Part of a small language model's weights.
Size: 3 heads of 32, MLP 768 tanh GELU, vocabulary 8192, 11M parameters.
MLP neurons of a small language model. Each row is named by its layer, matrix (up: input weights) and neuron, and shows model dimensions 48-175. Each number is 128 + 32 x the weight over its row's rms, rounded and kept within 0 to 255.
After each neuron's rows, "fires in" lists the words (lower case) most often at its 100 highest values on Wikipedia text that the model never trained on.

L8.up600 [114 161  92  98 157 172  79 128 123 137 156  84 102 124 142 114 136  80 115 139  97 134 142 159  44 127 135 172 115 180  97  91 115 123 173 133 156 142 130 179  68 119 119 175 200 124  90 138 161 125 133 208  80 133 115  97 148 159 123 152 129 128 118 196 129 135 130 162 116  79 186 159  88 126 134 105 109  95 111  98  65 137 116 125 144 199 107  67 121 116  84 128  84 112  92 168  85  93 142 146 104 133 109  83 131 150 115 133 108 170 184 137 124 145 104 124  93  47 131 168 191 168 126 129 134  99  85 128]
fires in: "had", "fifth", "having"

L9.up21 [103 150 124 130  76 154 154  71 119 101 208  94 113 134 180 168 119  90 154 142  66 121 122  97 142 146 150 103  92 126 124 111 137 135 147 106  85  94 134  83  99 102 117 196  80 144 163 138 149 171 113 162 168 128 178 140 109 156 132 126  87 147 159  55 141 132  70 104 123  69 132 160 120 115 107 163  88 146  98 123 166 106 175 144  87  92 125 164 134 178 114 165 123  88 138 136  83 140  93  58 145 201 107 115 142 128 174 126  77 149 113 107 167  91 104 128  66 128 149 128 142 180 173 108 123 127 127 110]
fires in: "2020", "2023", "2010", "2022", "1990"

L9.up729 [138 177 148  22 105  68 152 193 159 136 176 130 144  80 169 139 127 118 109 163  67 139 109 107  97 146  93 109 131 152 140  73  83 144 109 108 175 152 117 140 177 149 143 132 129 195 125 157  93 108 121 123  82  90 148 147 111 154 124 119 141 169 138 171  97 132 144 129 141 119 110 166 170  70  97 163  73  80 142 117 170 115  77 114 103 167 100 159  84 153 123  98 166 194 134  77 106 163 155 111 103  95 180 140  74 121 171 129 140 106 166 105 126 103 102 127 103 152 119 126  95 121 160  89 122 156 155 105]
fires in: "at", "in", "on", "of"

L16.up237 [146 151 115 155 156 180 103 110 102 109 146 164 144 160 126  99 108 123 160 132 109 101 180 174 112  92 133  90  76  44  87  41 193 101 117 116 140 129 102 120 151 102 129 126 109 200  94 151 180 126 139 128 148 175 120 107  98  99 166 142 123 112  56 107 171 191 179 104 120 138 160 149 163 145 118  94 175 108 122 174 138 201 181 129 111 159 142 161 112 137 172 106  93 156 107 102  93 128 124  91  88 175 133  70  52 137 124 147  76 134 181 175  98 122 126 132 145  66 165  99 126 132 139 127 109 156  96 113]
fires in: "had", "has", "have", "a", "on", "contains"

L10.up217 [157 147 121 108  79  94 166 191 149 125 169 113  97 140 135  99  90 146 169  82 134 156 169 135  58  84 149 116 145 164 138 206 190 130 114 102 141  99 136 213  81 140 115 170  99 135 157 181 115 109 117 146 167 143 132 162  96  46 132 152 116  76 173 100 126  92 133 159  70 132 111 107 130  66 123 148 114 146  83 183 149 160 128 125 178  19 108 110 137 138 104  80 122 108 167  86 132 140 123 148 116 129 113 125 145 126 136 120 137 162 147 177 147 131  97 173 101 155 156  78  93 153  71  79 137 109 102 170]
fires in: "with", "of", "him", "to", "in", "his"

L8.up286 [127 118 127 160 143 147  69 156 110 136 126 139 145 153  99 119 165 185 113 116 149 138 135  99 111 197  86 138  96 124 105 184 105  97 209 161 184 131 118 184  83 131 125  93 142 188 122 113  85 153  93 107 142 118 119 101 127 112 145 173  55 120 105 114 125 117 154 124 129 155  82 125 102 101 174 150 181  95  78 159 115 125  74 141 100 100 158 185  66  99 153 137 102  75 185 155 171 150 121 190  98  99 190  80 165 152 144 147 197  76 139 133 164 106  97 118 118 140 102 103 138 115 119 173 110  64  98 108]
fires in: "at", "and", "on"

L7.up340 [164  67 127 162 122 144 156  86 154 172 127 110 123 134 107 114 106 152 122 171 156 140 138 141 153 128 130 132 109 120 136 116  92 102 140 163 156 133 139 122  93 164 140 102 108  67 119 135 110 124 129 125 145 119 141 141  97 119  81 102 138  98 111 151 207 165 182  86 143 103  80 178  94 168 136 170 140  90  94  85 145 176 108 154 129 149  97 112 120 130  94 158 142  59 134  74 157  99 167  93  93 120 124 182 170 114 131 116 168 148 140  87  76 106 122  87 181 173 106 100 161 131  65 110 128 102  82 170]
fires in: "the", "york", "philadelphia", "minnesota", "district", "pennington"

L8.up64 [150  66 163  67  86 147  86 142 101 130 143 106 170 156 151  91  82 138  44 155 182 145 122 173 130 126 166 135 107 169 134 143 173 105 124 125 125 106 141 145  88 108 125  61  55 136 154 140  58 133 131 147 157 128 152 143 154 131  90 111  95 124  74 118 168 135  90 124  71 100 115  64 129 218  72 174 142  75  77 120 155 108  70 155  82  98 175 130 127 139 130 132 162 109 157 178  94 192 171 181 151 176 173 162 188  68 116 122 133 139 155  92 132 106 177  91 143 150 137 129 150  87 128 196 133 165 128 138]
fires in: "at", "on", "loss", "out", "los"

L8.up170 [120 102 161 141 158 150 102 146 139 172 149 122 191 136 158 100 195 181  97 156 128  83 138 124 154 158 135  95 115 195 135  77 129 160 141 157 110 190 103  91 172  76 129 126  95 165 122 145 121 105  97 125 133 119 122  95 182 114 221 118 142 143 112 155 120 183  85 152 117 138 149 141  67 113 161  93  97 130 195 153 127 108 152 120 119 153  90 117 103 158  73 123 124 105 132 158 168 162 115 130 140 134 106 143 142 118  91 149 101 113 166 190 141 206 128 138  86 105  95 113  93 135 163 105 135 137  93 152]
fires in: "he", "and", "has", "having", "have", "had"

L18.up563 [125  88  60 152 142 176  83 163 106  81 117 112 171  91 121 136 140 123 135 151 135 143 146 148 133 157 157  32 113 166 124 159 119 186 144 199 112  79  93 144 103 103 154 121 149 153 130 134  85 121  83 169 154 159 109 113 164 107 160 158 140 132 173  98 129  76 137 114 112  71 190 109 123 138 167 113 144  10 163 126 158 149 120 178 104 112 173 117 138 199 118 130 155 184 192 169 168  90 118 106  89 118  64  89 103 116 110 131 138 157 156 124 161  91 148 101 107 140 117 163 127 175 162 101 140 160 158 158]
fires in: "was", "is", "career", "season", "has"

L9.up614 [ 94 161 138 122 134 136  98 123 100 135 115  66 115 111 135 141  94  80 141 156  70 168 114 132 145 130 158 151 133  92 144 145 107  92 119  66  85  70 135 152  84  57 136 125 156 108 152 102  94 205 110 142 100  87 154 183 119 159  69  74 161 139 127 117 104  84 134 149 149 159 122 154 129 158  58 116 162 102  92  50 164 139  91 110 143 133 155 173 144 134  79 130 119 139 153 176 106  92 132 162 124 145 118 156 124  46 117 145 198 153 183 180 160 103 109  92  82 124 126 149 163 170 165 150  58  87 111 105]
fires in: "all", "first", "4th", "fifth", "11th", "2nd"

L12.up221 [103 189 144  79 169 138 132 119 107 148 101  84  80 138 161 157 107 163 143 135 119 145 130 102 108  53 152 121 127 161  84 130 131 165  71 152 119  70 122  94 115  83 151 108 112 177 126  92 162 168 160 197 172 120 163 161 159 152 158 154  90 138 150 116 128  93 112  86 124 151  53 152 116 144 111 119 154 144  96 139 173 102 167 127  92 107  89 137 121 136 163 140 144 115 133 138 129 103 170 136 160  99 148 135 155 122 165  97 112 145 198 118  46  87 139 171 159 133  99 156 154  79 106 123 145 102  91  88]
fires in: "that", "by", "to", "of"

L7.up725 [117 167 140 135 106 102 171 142 136 145 175 112 155 147 112  76 119 137  90  77 183 171 182 153 129  91 141 103 174 204 160 153  71 134 154 203  80  66 110 168 114 145 110 179 148 142 139  40 168 150 189 116 130 161 130 106  98 127 125  33 144 123 150 133 147 119 156 151  73 108 126 124 168 144 121 125 104 120 124  80 121 139 112 183  84 104 144 150  87 176 118 142  92 132  65 126 172 161 120  96 132  96 137 164 141 156 156 113 167  93 149 150 132 118 163 115 127 166  69  83  79 122 108 120 108 162 106 113]
fires in: "to", "from", "by", "of", "or", "an"

L21.up311 [141  78 140 133 185 100 135 109 136 123 172 164 169 150  70 119 122 137 126 195 122  71 133  86 130 121 143 123  80 149 139 166  86 125 103 192 123 107 144 144 170  49 134 137 125 159 102 152 133 167 194 190 149 116  89 148 102  78 123 141 118 108  90 120 133 120 175 126 163 166 155 104 163  93 146 133 173  97  82 121 108 114 151  87 146 150  91 109 131 148 131 133 142 130 137  84 120  80 148 158  79 132  92 154 166 194  93 106  47 135 145 100 171 200 145 149 176  86 151 153  85 127  92  70 132  43 164  42]
fires in: "had", "has", "have"

L15.up494 [123 144 209 119 181 161 135 108  55 136 138 135 155  69 170 137 131  90  84 132 116 123 191 146 133 102 101 133 103 189 147 130 130 179 120 156 124  49 173 109 124  93 143 160 158 121 129 134 113 188 191 167 131 151 126 178 130 108 113 188 103 129  66 171 138 132 115 122 150  73 149 140 135 115 107 122 131 161 156 220 138  90 125  89 108 107 124 101 121 164 141 122  91  95 163 128 102 116 157 125 143 243 166  90 126 135 121  58 108 152 157 147  95 122 144  64  86 168 126 163 135 103 151 172  93 130 122 119]
fires in: "and", "late", "or", "mid"

L9.up579 [ 77 178 117 104 118 140 148 114 140 152 150 146 162 164 116  85 144 127  47 124 186 116  85  98  87 150 109 130 111 181 129 128 108 100 131 136 120 119 105 137 102 103  71 167 123 118 124 134 151 177 181 103 101 124 100 182 148 179 214 172 164 164 151 166 152  40 145 120 150 118 154 125 156  93 131 130 103 116 124 164  80  94 125  87 105 195 138 120 100 138 100 135 153 165 112 138 138  85 169 172 135 135 170  93 137 173 109 150 106 159 165 109 138 131 126 124  83 207  80 181  90  94 137 180 173  99 114  67]
fires in: "and", "middlesex", "or"

L8.up232 [ 87  95 126 145 150 105 107 129  90 171 109 131 147 117 116 180 114 117 110 123 158  83  96 124 141  96  96 127 149 128  61 159 117 106 140 105 107  65 171 159 175 147 126 128 104 201 122 143 148 129 116  50 126  91 164  85 163 157 181  60 144 141 154  72 122 112  83  96 155 105  98 118 138  97 150 133 197 173 123 128 128 129 136  84 172 147 134 187 123  85 113 115 104 143 189 160 159 133 147 154 201 137 130 124 132 101 149 113 142 136 146 109 175 157 118  67  61 136 115  81 193  95  81 113 150 141 123  96]
fires in: "for", "are", "won", "women", "the", "finished"

L9.up704 [108 149 165 148 154 103 106 157 118 109  98 135 180 224 132 154 161 119 128 123 104 172 115 128 142 163 107 131  97 123 105 136 159 118  74 212 107  78 174 132 150  98 130 122 119 127  80 125 115 133 156 156 139 100 140 184 133  84 144 101 141 183 120 137  94 112 234 173 141 122 158 131 135  90 117 124 106  90 152 133 103 168 123 185 122  54 124 145  96 167 119  78 136 142 160 139 150 142 106 134 119 118 102 168 139 138 106 116 204 129 118 151 110 127 121 120  87 185 109 151 193  83  89 133  77 142 112 111]
fires in: "of", "no", "another", "other", "to", "common"

L10.up190 [201  81 108 163  86 139  92 151 110 132 152 127 129 135 112  64 116 100  96 118 137 105  90 148 143 178 193 101 120  96 119  98 135  48 167  85  85  83 109 104 133 137 189 103 114 132 105 123 151 167 138 108 123 123 148  50 116 116 108 126 105 104 160 133 224  90 193 127  95 134 166 100 175 103 113 139 183 139 139 113 148 148 158 135  63  77 198 161  92 138 134 149 118 153 146 221 165 184  97 109 103 124 162 115 143 136 135 146 159 154 140 132 146  95  93 170  87 140 110 152 106 115 125  91 156 183 131 148]
fires in: "at", "her", "his", "of", "100", "an"

L8.up283 [177 111 115 128 113 147 121 134  57 176 249  90 184 129  94 133 100  96 118 163 104 143 141 147 126 158 147 137 163 163 127 136 151 139 155  71 135 132 150 119 107 110  82 119 141 100  86 159  85 140 110 116 108 142 133 155 108  63 155 114 116 146 144  61  88 115 183  48 105 161 247 138 114 118 153 138 110 155 181 133 147 122  85 134 168 155 142 170 104 123 109 122 102 145 129 179 164 145 108 110 115 102 120 151  90  95  50 138 129 146 177 126 150 142 100 135 116 150 113 131 153  77  91 116 154 133 116 185]
fires in: "also", "is", "first", "originally", "was"

L12.up356 [176 161 173 161 117 135  80 164 126 119 163  77 156 106 173  76 134 105 113 157 138 103 169  91 116 130 119 146  98 126 158  84 121 183  85 115 138 113 127 184 131 115 132 185  91 128 132 163 131 133 109 131 170  92 136 119 102 255 130 102 128  74 152 151 114 123  83  99 139 155 124 151 154 146 152 114 122 148 110 136 140 100 136  48 157  73  88 117  41 133 143 135 113 141 127  73 134 153 101 131 135 150 146 146 116 101 128 102 102 119 140 126 134 100 114 158 184 120 129 120 117 110 158 132 141 147  73 147]
fires in: "by", "county", "in"

L8.up262 [125 169 182 105  80 147 123 117 166 120 116 132 175 151 153 106 126 143 152 107 101 143 141  87  90 163 173 131  71 178 113  90 153 163 130 134  74 153 134 111 102 154 170 144  67 156 100  92 170 190 107 150 119 148 162 117  89 137 123 154 141  96 137 185 100 126 175 169 167  41 137 126 134 119  93 119  82  92 107 149  98 118 102 137 164 145 122 149 128 108 118 107 185 161 164  57  86 152 138 166  42  96  79 125 111 153 167  56  81 107 159 168 122 154  75 176 138 134 147 110  73 142 113  62 108 196  66 139]
fires in: "of", "to", "died", "captured", "on", "wife"